{
  "norm": "rmsnorm",
  "norm_eps": 1e-06,
  "positions": "rope",
  "rope_fraction": 1.0,
  "train_tokens": 543800000,
  "dataset": "wikipedia_en"
}
MLP neurons of a small language model. Each row is named by its layer, matrix (up: input weights; down: output weights) and neuron, and shows model dimensions 0-255. Each number is 128 + 24 x the weight over its row's rms, rounded and kept within 0 to 255. Numbers have three digits each.
Before each neuron's rows, "fires on" lists the tokens most often at its 100 highest values on Wikipedia text that the model never trained on; "fires after" lists the tokens most often just before its 100 highest values on Wikipedia text that the model never trained on. A number after a token or word is its count.

fires on: "|" 23, "=" 17, " was" 8, "-" 5, " ec" 5, " has" 5
fires after: "=" 17, "  " 16, "\n" 12, " and" 7, " to" 5, " the" 4
L8.up222:136145146119111154094139124163112172128111156129120101114143128142098122082090153117152133096100130137124104105119138082101112129105137117140129159091116100122165183136110139162178127147161113125113102146148134110133108127125139138123140130165128108137096072146139123097128137118159162128114098153172156109151080114134108088163128118142109153120114064131060116147116187086140140167104159112094090151122136132132138116142161124118091086127127140129144147154087133156140126113139123103106088158100122079146075164125105123145125115116114139148124120150138139123105144134133074131166131128141177128107132124115100128109140107166075136095155120115115151128165105140129140125120113125167096145083119125090112121096114138136131153179107108109190156097132135128159107084116158
L8.down222:175157163176103143143147140130136126151093133144152161132118099102131112107104112112135107123118102107094125144140120155129143122104082129105136127100155139130111121119144139141100123131148093107137115095145132097139154117118090105147116082129134142137085107107151135153098142106153140148117112132142111147100118126133138133094158133094122155118117133145144166133088081123192076165097176126098165105135084130145118118154097138129108117124125112100148150162136173103122143146183152115113127148173106132094178093102076128118121167093138133100149135121112091091124132085132138085143160092148128134104128162130128148153116158181060068130142140088123105130146093131156165140142124131105100145150146138118145114159163155114115103130156138121128103122140158076127085115113151

fires on: "-" 33, ":" 21, "|" 10, " 4" 7, " 1" 6
fires after: "\n" 43, ";" 7, ":" 7, "-" 7
L8.up822:146115132098156105097116119142084131104082134164123123105118154132101127171095124125108100111135129121119158150107125085149059144096129168102150132143116138121164139156093153138149122123112133089158127133160090140127111107140114103150153121110146097150115117129170098095125126099123117122129157145123094115153132135135126125118139134131092124102144146122106129117179089113141144115143129145118097147169112077140106073115159126103121123090127126106138135153092113147183133157131095132105155143084142100086098136141140113093121118118116156133120170139161127074148076121127105140188094144140136073165116147080154082144103111107132108131146108134124100134157139109137086171094120136165131132107124158109118128074101126140159177129132119170184150116147098128110107108140114
L8.down822:126131123103112140171150131127107140118113155128133122115081092087124163131124139112111163128127127095136150137094139130136157112125154088119174128138154112113128110151129159095123138125160152106134168110108122167131134098097132157150126144137133163144126137123139128120098099132115161147159123104150134119098114106192162142112147156147128138171127095135123135158118077133127129103091149118120143057131141093116079090114188109132092156178161127181134082096122107134127123164168108090146125143113071206094126093110140087139176146129131100134108100183119109103120124154124083147133165120136130116127155161109157162089145106091116111120112126116128111120125142088122149158128112122139122165098121126145135131111146091146147133125096152130130140136104133134079116096129091

fires on: "=" 100
fires after: "=" 81, "\n" 10, "\n\n" 9
L5.up299:148102113134106107109147170142106157111157137172135165088119142123101131116109106090161105101110137138105073147092089133114129131141116126084087116158119135110124116119140121128139129088092123099093143110154140127184135109118198089127054090116129117165154151119148144088116102098138132140143144140159117148134125119082128131139142179149121122161118118166116100109110119134095113117098148144109132168143099131136116126139125104115118108081117124122125146148129143148146131124068087154117137147142115136124126170134143146164112129110166103113123109088158103091158110130133148120122147154141132112124098111156125122130102139141116121096130094145110121100151130141095095166098063116113120138101096184102143142083091196169126144150094128171154121143132101139099147122112142
L5.down299:152134115121103130149105123112116141130120133144062126093115101114122132112129135099132122143100136108132137104102114115116113172143158139128167112119176124078127120142135107111127141148137155145126123137175136136092105150153123098122128143110133118107129135148104137158142122140149143098115139133090122140123113080172138140191104084089126127157135122073106141146123125112105147102130150115140145140174191119103150134119187140123106115116137142127131072073133122154158118129096128100140093095092033107194114103113082100116143140080136126113144137159113143123141128139057161093122149147128124122093113098130152146131128095116178127142133122130169145133166145171103138131118133122129143136124123114101113143138151077140139121157150137095128095119118110176088114144167119

fires on: "=" 82, " =" 18
fires after: "\n\n" 60, " life" 6, "ography" 5, "s" 4
L3.up866:112106140185119146113101128119135152115110104150147123104109154111106154123121136116167117170134119176118105099107141192129114094090110114062095114126112167163135128127172107107136161120125124095137128143147100149180128112121146131117121100127134121143098144129145170135153139143087139168113151120159162173146194129111134102129134131140102172122142068133105132137121116102078160126112130143128130114099149140143139105132162113156121124124049107127122143172128131144131139142087121109106122108116123132147117137101158152129099140135150096128209102092090146103150154111124146125116131119161096119140130118163165165140097111159119109116117087121105108109121158156157121085159118142170148132095151168103165144098155161123138144142108108122137119168098144133119107145140109
L3.down866:121151115105132142148132099137145145078092129111111134152121134107139118097159095131120129119112107102132141172092122135138115151155158132114138143140196152144138089123103149134160121123137129119100091091129166079091120145137139054153121171128100131116108128142119134100161114143102113184130138135129120139127162187145075103142083131170139109115092133134141171119141124146105122136122116133153096135135126116134106133116142148108133107165104119113152128070097095115098125127107124135153126128116098132097143099136116139165082144099182166116119132122100123138168175063097130128152117128184133161121118121173144122097136090131137067135149153133124150145135132095108127107108076132157086104115093142133164124104157121157095116151155138135102158150094165116147122134129154

fires on: " was" 18, " had" 7, " can" 7, " were" 6, " could" 6, " are" 6
fires after: " he" 19, " they" 14, " she" 7, " Sl" 6, " who" 4
L5.up912:163146151139115127077123135133119083111121136138128119101139111112096125164115122135153136114151139122093132105115151117128110150064120126128105130142123105129194114117185152145137146138105133141101106095124150157093119176115128149173058141114107107153148149115149167141117112128143153126155130118117175131139103130091133108111146139141115128124117087136130109138165097100147141129143152122088126154093109081149146155173133145117131104089175110158114131115124183125118118129147095125103098148119138152135132186131134137084155149145098143152143123111140158140134160138098134119165142156124063170103146138119156146115172083125143093145130108089156129094117061081123112120129136139129093142134126096098156098105127131113147172136137125131180169143112144124166123116083118
L5.down912:146137134149117179078147180119086105172137132140097117106125111138188106104143123118139117159121138152128132160093171139133123111157103129164139112140081117132065099145163142074130122126103117162135122177128123124133154153112109124106109159110135136117144117139160143119088132128157165115126138129106120181114155090113120117125082146154124138141141069079124102119116141111124150116140154090116137133099137116169171146129089129137139090170141146118108107120138088124160177119138105122142104133112088098129115145139100147105198150158115112121125152147077090158106101116176147149134137104164075135133111111100120083109133159152142133113125129139136103156130110119181116166099137134100146117128141147146129114135095139137160140158123104126081119140143139145121112145085119

fires on: " 2" 16, " +" 14, " −" 13, " (" 12, " 1" 12, " 3" 6
fires after: " |" 67, " /" 12, " (" 7, ";" 5
L5.up671:119098083109134136103099175123111113126133148157117166192110130126123116168098151131124136116099091113108111080142120099208164126146108148124176153124116108151150093154151134126103119129156108163149116124152115130118136136107152147127104119145195127136128107141123134112132108109109187141088176125101117157176116168134107172102146143126111147135120153171107117140153112115154135167128129138120134148118108117079122100134097102136101095084154139116151134131115160155156138110123109143138156092106130115151108150144156137193086094125126138150104131101156108095108126129178126139108120092133128121123101146180108100156124123139102129093152122111114131147159152151079096117120130106150112144132157150075161171134109106136145146129115169086106094111116121158118133132132141
L5.down671:111131117159141101130099131139137164138117121134126133168134128125150161163086130169154118086130084161136106116120160122190158124148086128166114124109108173073116158157132153134128132124097136147117132110126167136145146119164141148144108118126099097107133125125121119140161133150104155117148130132126137148124146145114121119127121139106136136104112113124125163110091111158124161150087112102112174112126150073132133100056143124070132179133164157109121088129134120191133161101181120167132114123117111101089124143143153158157113132123099142155108107104132125082148102113108154167156126142148131206156108164113162114118104106176156147148122129108138099076142109117102165100121138141124125134151131147155137152126148166082106121107129138139133148121091160100121143149165142

fires on: "\n" 27, "\n\n" 16, "F" 8, "con" 5, "History" 4
fires after: "=" 66, "." 7, "Se" 4
L7.up839:142118104141147096077169125157136144129129110151074110126121130150127143148125159129147097124150164098136110145150131104144078131110109106102148154127141132104154106100121108114116141104119133114172094124165124140135133112085156129145140123109151112135107152182067130108090104135110128149137129116167122150133144125118132160107151099165114111137153121167129116091107124149042122137075164150121118130135122132107132135156117139122113141087122142147115131157150131149158060088107142099120152143126122094083097089167175160117072137121140133136172116151138200125175124137131113153159142112154147095141101172113137137117083165156133120093135127150134118125120123183111101160168149125121128133144142113131131112085119140115136148154132098133075140146136131103086143117151143
L7.down839:138131113144140094123130129095125128104116135131113137110158115139088135143153075176114188101108091146125123137128130102120122134096128111131115147147195145100129144121098133132106138153145082124150094145119146137130138140152107126131144112170105131160101124106171161140154068127109104156130110103120149136125130109119175138103092153107130139117167124109151112159118139180131078118115134109171141110141129046129149135134115153165148088084113157131167109101106151139115114188127184109122122147097146174160133127131107111134097106140092175129144158075139116123114132122104124107126124133154131132160172124114158129104137145126139169178107116079150124141124133151126115139139085167158076126124120116119162063145145103137114126146116163143141109108118114122126178120138127

fires on: " the" 85, " an" 5
fires after: " of" 14, " to" 13, " and" 11, " on" 10, " as" 5
L8.up643:165112095116163088131108141127098130130112112157124120124158139159059128148107133109148133077123110096157150135164114125082144099107108112131149117157110137115109192158115142148126137169104098104086105148119149165172085115092147116178155128145149086120131138138147159101134112134119131109141127129122079134187136120126111130126128156128116096107132126147091137071174143073108110153102166167079096151113130118134137103130108143139137108132149119148179155129140134169115107154124135121111122145110152125147171134107159131129154139138145109103118129148126105133133146132160101179095089126096125137196136096127157140123128117132112130078129076103124130086140161152118125129100112118164110154136153181109140107110098132130140149126145154141146127115132147134150152106120069
L8.down643:141113139132097135133139125132109121107148150142106125138106100075124111127109100140146135180141143153128075086131144135093115115125144134132118150132086107124139134147093152097124116137143196121123123115155117107091155119135113144140136135122156107147171130134164150137126125134130121132168121155154123133128094143130133127071000146140125162148128099128139120185120152145137166092135112144109149124146099134146112139142116130133128142133126168155093134098080155133142172116133120119115130142109137135119076128153121078130131140126123080135111117117173158140125126155140110120109118141113122124157107152107128136100107151093125137117152126126113160190075129135115143145109122133131106129099155155155113130120162098147122176134149129124122136120158123144087125172103090

fires on: "\n" 57, "s" 14, "," 9, "\n\n" 5
fires after: "=" 62
L7.up449:128094125142125117094146086139096146106130115186074172127118127153106098155152102097157122154149166144128106110144139129099100131147115088091143126120105151120147104175092142152097135165123118090134133104130099192128130120129143145131124123069153123140120136094176150116122136109118109159157121136155119098141134118147158133141130135172126160104154140136130130100160138141105162119136130172118085154118139150097137127140106143136123128110100133161127142110140131148113073127115136090124120124057166095091131107143130165091135140121140158151158125129118191121145105147123153138117135129115103078159105128118108128105129173110108131079121147143088144121160129140158108105144131081095110151108138129133181130145132166141126144162173088173107112148130123075102120123133076
L7.down449:193126151135097150131144151096154102148154117096120118135171125097137127135132155154155135118115086113139149099167131058095101144079143138154125102112132159125121140107126153114152130140114111148177106093131135102122108123135133129113131109112095137096151120158115106135155132117154105154107146174087115123131145132105168158127092125092109138144141113105121100121138148171120113134105120104105110151150112117126145104138088107088150153127160125117138131106126141149087136181152161110104114146184095150132114133143108132172117059139165110104144144151124106145143155126030139132132152097132124130107124112126116151124100150130137128123128105128139106123138104153109160148148126135130093103124170093107063139132178134130131125141091162191168125101092150100105129117106134

fires on: "|" 39, " of" 16, " |" 12, " to" 11, ":" 7, " son" 5
fires after: "\n" 29, "  " 10, ")" 9, " son" 6, " the" 5
L5.up594:130096126149154118104107164116129096156077143136111124129134125109128088129089128120117161105142105158115090113152129124143130101142094147111104095168092100153142090104076126143117110128173137124104099058116128128112100132085151104147128115122105146103093133162117100109150084061105104109116088070114129132115129142171117161095137135130136140087116120136136108144130153128156118156126161153131118143133108105145144129132118143123083115114153109108136140103131149110117117141120112169091132098115137167128119149155121142097117133107140142109153133137127095092120146120133140159067132132106111146153121124167146125131110128163135113098139106085147123105126144166109114135120062132104109143097121126119113198098129109100133128115118101073166153163117063123143057130127102
L5.down594:142130121141124134141144135135122139108111124167144148079117159148112107107149134103094158135110139157105157152155109165097160102115158151124162095159106102127136132101123127128143089104171136158123111170160123136111113165120122147094136158125086111168108060164111135111170123148143156103136114091173153100140132125149119115174063122153148127112135175070116146122188119152150159132072143136098116150122128156138137146102126072151100085149156107143102089131143145131110156109123149125146107111147140108077126119136126134099123089152102132138131135137135130097070095108168150099120130143098141127118124128095118122122124140111127151117146136131092114140128154116140166152096122154159141119127145093137158122138139172120118092167156173105143138113117130152174104072143142

fires on: "=" 100
fires after: "\n\n" 100
L5.up101:152136129094149146112132140139115153113138118172124159077122130136098095164084149170127078145128122148088115152152126164133153122137112135115109115115116153124122112147136095155109126150121127113130081116100105132193088108105141114141179104115126107157110151176112167116154093129098116152117142137172144176139145198134139115140137129160136168168146113126100121084136112158109141114121127122120106161088093114129114187186155122149107129104116150131100143125099129158152084127126159141114124129125125118115124147144198146187106141106147145138152093083156150123119158112115138149134102150137128104129093126146174099107091115130133128076129112146148150098123107140124140120111120092123114146112162116115140130094119108129124157147095097097137143147086122107173138111112082
L5.down101:112123108123115123126096169102153137113140127137118136169087123159122113103144154144165148133073095162147094127151160093110169136110149120141125125143146108132137166125087161148152094145139121152123080115120136139106164128118160093120097139129130132086110135133110140145159109185108124097167101122124175129114144103163133132144000100140089143174128133084167126095100122122178150140149125117093098149134115150120154149171123124122153125117125140133117077123148121118131123126177130126137135097096126120133096142144150133124108172115113138109160117107156153143130113110085147151118139166103135122102144119144127173110124114110126095135152125115109137144127122164130132084090131125117120125141177129115086129119110088155163151154139144095116089139100129154093142123147093

fires on: " the" 90
fires after: " in" 28, " on" 12, " from" 9, " to" 6, " In" 4, " into" 4
L5.up145:136138096159101114094161104123163135140150103136127153128160132177126138127099133101175122120132101154108169108179148127112126114110139173134137143141109117076125141151090133134143137134172136122076138082120141135116118158106135151156162082133110156109108140124126161114123117116145166157136143171146141134139126137117152137143132127095079112137164101159105131137151158104131117169123108149086099128147114103154120174132142133132088128123109161139108157146087163152115174101119134083112130119137118139151099127118132147146139114167121139129120114108167134103124183133137084159159082138128088102125133134183181158094168123109115156094149104109163114109112159105107108060115129150171125136150112144093121141143100164138177132153108176132132109132099134134130160088123134
L5.down145:108149164132131125172102127157116119099112113114150127090123107084121160104125114133152099126152100165125130123162120149138155128128170077131166148136110128136123095164147049067156128160100101148144151104126133120169157110104152122089162104162136140090101160137118109131134131111126156152158170131116125127140134124124138135078069110110147165103122124147133141141129142122119122127139134118137151129098123110077155125106113126135154099141124139109118107133096150127076145119151140100106130098125079112128183093112157119140160089108158119069108123139128165142055135111145140174140120132117171121137122110133116156099114115126077130119156095103136115148149120100112083121153137111173147137136119143148144110110180151127108115152142125150152099129126109165095153102077113

fires on: "=" 51, " |" 27, "|" 11
fires after: "\n\n" 53, "  " 11, " Turnout" 6
L3.up133:163115106108174110097115185093136106126179126149128134106164113107135150124121154168112131126083159168119155135193136146120111098152096153097120129135104165140121110129119103168124142156117155113129106118130125136162097126076095120134096127129169126135135136141126117122173129084133104169103147113103148114169072170183125166155139121101109118155170101154143121090133139101156131109162171139150112144097195124112115177106122122158119118128147119083113130113070087133128106136135149160122149165093112096176123158165120155162127161149140100136159123091137118125119153126116113167110127121160109118158100119143145136109133097091118102116117098148141123134150114113100113091133127113124153158130151138096126151136094135103145139141116142128164174148138118138115123124149123
L3.down133:101127135169103130134123149091138149134094141115143117143146136159119074130178162122137120154108130129134157092135145077102132131093093148161176123122136162136157145113142167137138105162122148176111133142092108102121131160138147138123122144125071145115160113080182114139096161174125151094164095127109104145173170055115138179116061121112129117108067128077139132131119126113141163098137107139108121113123087147128169094113084137110164110088127146146119132122130119129118154130145129116143101087143161147126125136131140138109106159159128147105175099145108113137145122081131111124110100133097127106162140106126130145150089139145173118120121112133138114105114106107168167115151146153129098142157131117113104120117151131156128160125121169109165122116156150138139111130151101

fires on: "The" 60, " is" 15, " or" 14, " was" 4
fires after: "\n\n" 46, "\n" 15, "," 6, ")" 6
L3.up832:151096117093122096151122135111129134144094108119155138148147076111102135137165082117119134103145141158098131142153173106137098119136134100108141154087115119105129162147054098119139119154110116154111108102109106133124142142117133157127138130121148111143088134174117135139105153090144111139148148136111137110143097117163116142141143108152129104105156124148138101173153140113145138128131179139131101149141121134120102146140132130109130135100123162191099165131119136190161123134136126126117104127191189139128116152144141143148168123190125105093157125140133129149136113127153170153135131104192107105176111151149127156128141188169115157171108107096122186125148088192127120125104158108101124142114120122119131081105139117126160152112147147119101117143110123170098153128106115
L3.down832:133115136093099080151115120122163160155152102123087111199116162132128133112145161101171171131104150134125131112153147144102113151127077146083171112153103159100155194070141158151120140133163115129151154139112108130123111175130136112127104124141092090114169142140117114112130143141129134140136120161128085139124097109127111146120129122154145120144108134119117062104094100134161115111116137129123171135134082109142121099109128162125124128148132142139137130089113119140135134103174160165087117113100125102145130127035095134087133124111155138124120141167126156118155162136125111162122112157115147117104118110143097123109139170132116138102112093142132093161121116115143159137128139132142157142115165079151125109109112133140137122124090121073163125122165128132171133099178138

fires on: "|" 100
fires after: "\n" 100
L3.up24:151169123130095061106141140105102158129119180128110126128193099136120132130092110145158133122154105148123124140130157123105111120122148104103167121146096095133149150121097160145139144162135130097120124100164123146144122132115132170145110124153108123173116118140131128106191119062102140114140115114118142150148091118146125161122139142156117124134148100170139078114116155094131144137104154143104129089149072132137167144136100148089096156093113136133122180091099145158131133128101114115104136161128171069134082084141112132138107149123145133126127156164157146120120143108181134145130131101117144109130109132134143159112118164114135109085153098093115187113121097124112127137131139094153123178158089139092128126127123113141191156123123111131132122142111090118100130093081125
L3.down24:169091135110117094108111129139126135118140092127142121143103131130126150136138133076122156132116130143114118138121125151116148099124117129122149124134138094114131163110101125102119113115107129177128137142122146121133154137137084158124118083091147136137131123122122115199141095164105158092131091132081105129105153174125087111176129124123072165123072132128119126126089143121067131141105115137131153168140124133125109134127103150089105125135088132125098149095130134150170066141116138163151071164121131150097165112084091100063109119148115144119081132169128105133127187153175139112139117117095134127129089114124107102135114114115131125129154146142144113146174104106183134152145150129114120121105126144125150121129136052136125128118160144130087117120127102193137108127094126

fires on: "=" 28, "-" 26, "," 13, "|" 12, " |" 7, ":" 4
fires after: "\n" 38, "=" 28
L8.up331:124136112121108124086178132183051150135105113177128128118145150138104119139103103157143118113109154107107148111118102115096100149145134125091128084159105104145130161155124150128091172146108092090109119147177111129122114097136135126128135136145126103127118094113133147119105134112163138100132134118161114132131139116163093141124127125181085149102124139146132069116161122097119138149166121199111138153166138125119144166142144130142106131123176191169122125141103137075186139073147140122143130132102128126107110133130149114156097144106136065123141148122122132099139133122129117104135121124101147086110109151130159125131093146125122120140189120126134109151116136159163080145055126118134119126115134134112144115100096192130127137141111134125161136121138106148121122100154092
L8.down331:158145141106096131142153112151113135147136113114085177073131079140116172134098118106163117121162107139116083092111119112135126090153148118106115141126133100129119137132108116123116102130152128141150148140117150141115158187125150140115130100104161147132125110097125102119116121154140132109149136126125142079155130145128159130130164139140168161163122132126134141141146082117125149121068077126108132072149139136077120176120200123145138157168136110137132151110149131145133097135125169176132112096137123146090134104105119050135191201131121120129137146133138110107088131132124149131114145147154157104128121110123140127132124078143103156172074154134151127101138154119137132148114118128140141163121130108105122108104108177128107165135130123111086110103111115147094078150154108

fires on: "=" 100
fires after: "\n\n" 98
L5.up250:138105148145142107148162143124140139092110128133102170086134115167106143162104088159186061129106139163104077141089104159100135140124115125093061137156128126118117102114151161135139128101129124115112113111112143131154134098129132096110102111094138126174124173140104155104145113113125124137117138150151161145154153175104118100105142155176130136152135116147090093148141115127093136111117147160104136146099106122152116146142148173140112107139104129153117155134116118159116128160110165135103166114094115097128135124120148145149106126102160128121196110084152138103151131132123154130130153157165113112109083098136177128115082125143116119066152117122128130121148146119106130111085075119137139161104141189118141124086128108139133161150097145136155178154130144117100130120130104
L5.down250:153142100116103135138114139115144131153130131127111148148137135128107138160122129122101075152102129131160083151107120095107153125138133115134140102129192115127141116138129119149133120147117149123110107142148128147101121105139136113112105143097112131106131173103083179178141111152132132113128153135113151157096127136169139127148033098144143130168120150123145183125121145097123124124147143139161127164116165147133112111129138167124146108117130147119137060109095129127168121126109126151118128091076121113164163092141119092114122159128128108120158156090119118137136122109046153153140164158142164133078125139125107180129157111140190090127157119077126113120141140149132149107130128137122129085096169135089134146108151083142133139149177131114141087133131139183119132164151115

fires on: "-" 45, " |" 33, "|" 10
fires after: "\n" 39, " 0" 15, "\n\n" 15, " 7" 6
L7.up254:113149134106102113135136116149126199149153159154088117113161117153120138143127144146127148131110095122097119156108130082134161128146116128123133082113104134107136128118060092116135137086096135113116128144131123132123101139156147136134100112169109145186089097151124160089126158103099104125140124143127115177177107107179142116119134107188131137151120119159134127136104084129133157150134113118097123146111096151100140126158106111131151095152118173131125151157110104136130137145136117125158114133085095100127067113165147095164116140121133133137119139132143141130117085119177114158167114132169152130131135122107165112077143135135124134068131158127142089127137121156137094142121165123117105153123178134125165122130121124113170186147123136161128114139099152081155153079146082
L7.down254:134107139131171086149109131135105139077118151134079202151155124097142172110109139126130125119128133106136156160140137171153150117106147141131156173111153123119125137115125107073118134120176100112121128106098116090185118153107166097099135179114118118100133132135135118131078111132162069106111145135106127128122153136100135111159113136127095181141083143120147157150144127156144140154120134122136136115163138108137141137107142088122092117111124071129089151089091107116139139119102136140120112107167109146139122135120146123135131152132099119086126140168099088119125153136088114090137171102118129149093104106108136127129130119122082108116136131126115104101171143171158132124102110164164142167109119069149155074160136110166083126154099111148148143153118141123101130121160129

fires on: "-" 52, " |" 47
fires after: "\n" 45, "\n\n" 7, "n" 5, ")" 4
L5.up492:122082166135143095122136149126121153132158157134133173137115116138160074102076116173106140100096137122119097119153123091141125123136143124146146113125117155096141145155151110129100145167138099100078150124136149108152118088136121131108121159141102125120131160131147118119124130131126094096100095078125138137138139148139143160162132128133153101144126119135149104118101145085127116077132104127124136127114171134140175160141151141076115107138102132124112141138088170138161147136124091143124151159087128062124099118176143122143124151144175160128099123135170169098124109142134101145140103100176065132116134109097176088135119161140094142058148115133148117148093135153123130112127138164162139131107159121117145128103111138101152181175141137133154140095163112103132134093158133
L5.down492:164110158165095094182105127155132099107114094087144119130139096150129128159154147084113104144106119109133123126110143139125132153156157125135144128103090138106144103149126153116139078087125113172159116164120129152136130149105118114072128128170119141142147114124117103163125158134164153151159148159108130153148142129118123147129000129114137143104105180145109100120144174133113118133106177136089110147132093104150143091161151112111153124126095107159093119115130130156112122100115156135158134117147135127100104134153159128108142214104115124120144137161108148155170145134141136123118168117108138122108118104134111110113109147082114135132138128127127106165149129132160136118132134155131129114088101106133130135113166162124121149102130145160105094125139143115088130107159104

fires on: "=" 58, "." 24, " conf" 5
fires after: "\n\n" 27, "=" 23, "\n" 8
L8.up569:114132125134128150126180158154143127131053116123096154120073136175103115132150111143072101110129171119124111143141118142116138122145092123089097140116114095133145114078105146149136113145121120083098135134134103162112106089109178124108148152119128141123105149102149162110157132113111112143154146102127158130170125135146133147084136150142123135166145145165147116089097108129154111096126155102147161182130146082150117118109135177126099128106100133145110136119110124117178108155095122140078117137112102117117142137149185177163130167121087124137158091151117155135123119140121105125128103136140132077118124123149156128147162110141118117110139120097111164098189139138149136130146107124090153142079153132111150134096166118143130118169127110120182166154139146127086124121147086
L8.down569:125165110182100183098169104141205110118132095138108112123114100132122147128164144138163102177119161136153075116117073097135118146145126130101125103149179127146082166120142103164116131154146139119131135127139110118138112100140091109106106109120132136124108116088150134165171142123082085151091118137161142127106152120153130143125035124129184131156164153121148163117156137149148108163110161136137091106130123137116095135144124134174108115114110085136151127103109169139136058139146099137147147124075110105137134142087127155159137156119110115131114123119146151140136144129149082146121136115110186132113126136137097154117118082146126144134105141117126121123133138141146134121120128105104115134134139150131097139082147166112167131157158124117150119148099123141116149126107107

fires on: "|" 54, " |" 28, " from" 7, " the" 7
fires after: "  " 54, " Republican" 10, " Democratic" 5
L7.up242:152141092137161095079125096099150135152130136172118120143132124118138120115111137159133122104136123148077112113144149123128093126126132149125118128119090109114118122116136114144140096148108125100132060127116155169078144126127152114145156108147194161135138098102137102122122148124106110140090121139128096134169089131140128150125133136141128077127134095150141098101103161150110118167145156141094142146099133137157117137119109112134092162131119092153137147097092117123160137090133113122124138152132140136136100151172134141168073135137139156185114103102122115125143118117156113116095073135136125125136116126116158139126114130113112145120159162061147149135107140146094144119080103085105142174098112093078126164124074142087140151092083165125163116154099079155184133138134114
L7.down242:165114155162127136119123130099133108126087097120141139133179129114195138107136158118091153143119140154126130150144116103060159143134107133161122127125125123106118130124133132139144134150185156154110115153132130129143176143132170116096141123138119113097159114135135138158139119128121108100129100127115174126130151153129107173176086081114144113098108108143112122151128141124095151152090110138099109137160109096134124167095156118101126113144152115142112130103111131143123164123174156112121094130154158137138152156100166133151129103181165107144135126108118123135134163055103138094151155089112125134154152077159084159107123117138114124173153114140136146089154127081144133115136121173141143150118139106129091126138161153116046143187102148119143142144156155109104098125127116

fires on: "|" 45, "-" 25, " |" 12, "=" 9
fires after: "\n" 66, "=" 9
L7.up231:136135139124110105136153130157140134157111121139109109126173150070072127113090113107125131124157115117176122171119137104101130130149137114111123140161108085132169138142059147145107170126101141121127117150119153136149150138144142119126110099151145124167118114198101086104121133092145134150111107137129093149118101126184128151117145174150153119144127103120111140126139185095131117090150135161122138078147162134158118103148098142099122127141108133118148151174071160167135116108101105147144105070085116140155087148143121129177122116111097118103120137146159171114136129129151127126117109127201107096084109135162168114119118144132135125118134118101125134132173110092182118139146133118092139140114132101086119119107125138144172159122092125146129151155104136150096109116127132
L7.down231:125132125166133124117177142121122147088121134130172115103120123120147154142131139100098094187097073125118150148103103131112128078115127110084118135118166096136107195110126142107131126151131115155118163094145121124139162137111141127128143117078046153131132120115132128127101142155135140087138098110156091087117112126155118095139148096140121109167114123127146142137107127079101117122079146135150102164121143122113069116119144104141131087125128125107151101104109118142138089126148164164162128120101196124121092130121117108108115124154143156129145145119115096114146141060112151137115105102143135108128138127173135095140128151134119109123116131120119105138148108141129156135143106143117094129097117168144170145138199105160113094166129109105159046141148138119127146113118147

fires on: "-" 39, "\n\n" 22, " a" 4
fires after: "\n" 25, "=" 24, "\n\n" 14, " |" 5, "|" 5
L8.up16:166146110119158094149141129126153147131096096149131155130125126113151117132107157127143144101170132120131124097128116129113122144098094097110147100129100114121112093132105154135116145134129094060124129131137109106166125090104188160121140100123087158131124137124158140116125145138133076155155125154147156151128103118149124082092138106190112100103171146153150144100124140090168143107112135113110124103149132137092125130108132150111120120145150088134147135140144101171181108130127142141133138083180148087115126102182123145149150133156148109145112110142110131097113146144120099143130106144112121109167124135127171137138097165085131138087149171149117140083114102147113106149082140102131126153100149112125118197076127143149150171145197134146164126134102149138087114116166124
L8.down16:129115163128154097122138136134112133117151155119130100146093107110113113165124137138146169135129129117118093109136136120084126125112160125136130130154181127112175134118139125114138100100157149126091119161153137142128145129151185089076129179107119117130107117156119181149133124139108119141117097146121118121090169105187115112132000140119129102115117109092128160122134147119111133100147148148124096135117093105096148138104140116146077128118141139151104095103170162135141163135130178132139106122146129120093105156144128127140094142156153122097149136153131122125150088128081099136127150122087114142080174160131129107141144119116113121110145095140109116133128102128137146099159130136148122131092150089144095136115094133141131161144124147117130108136127113114111121107124119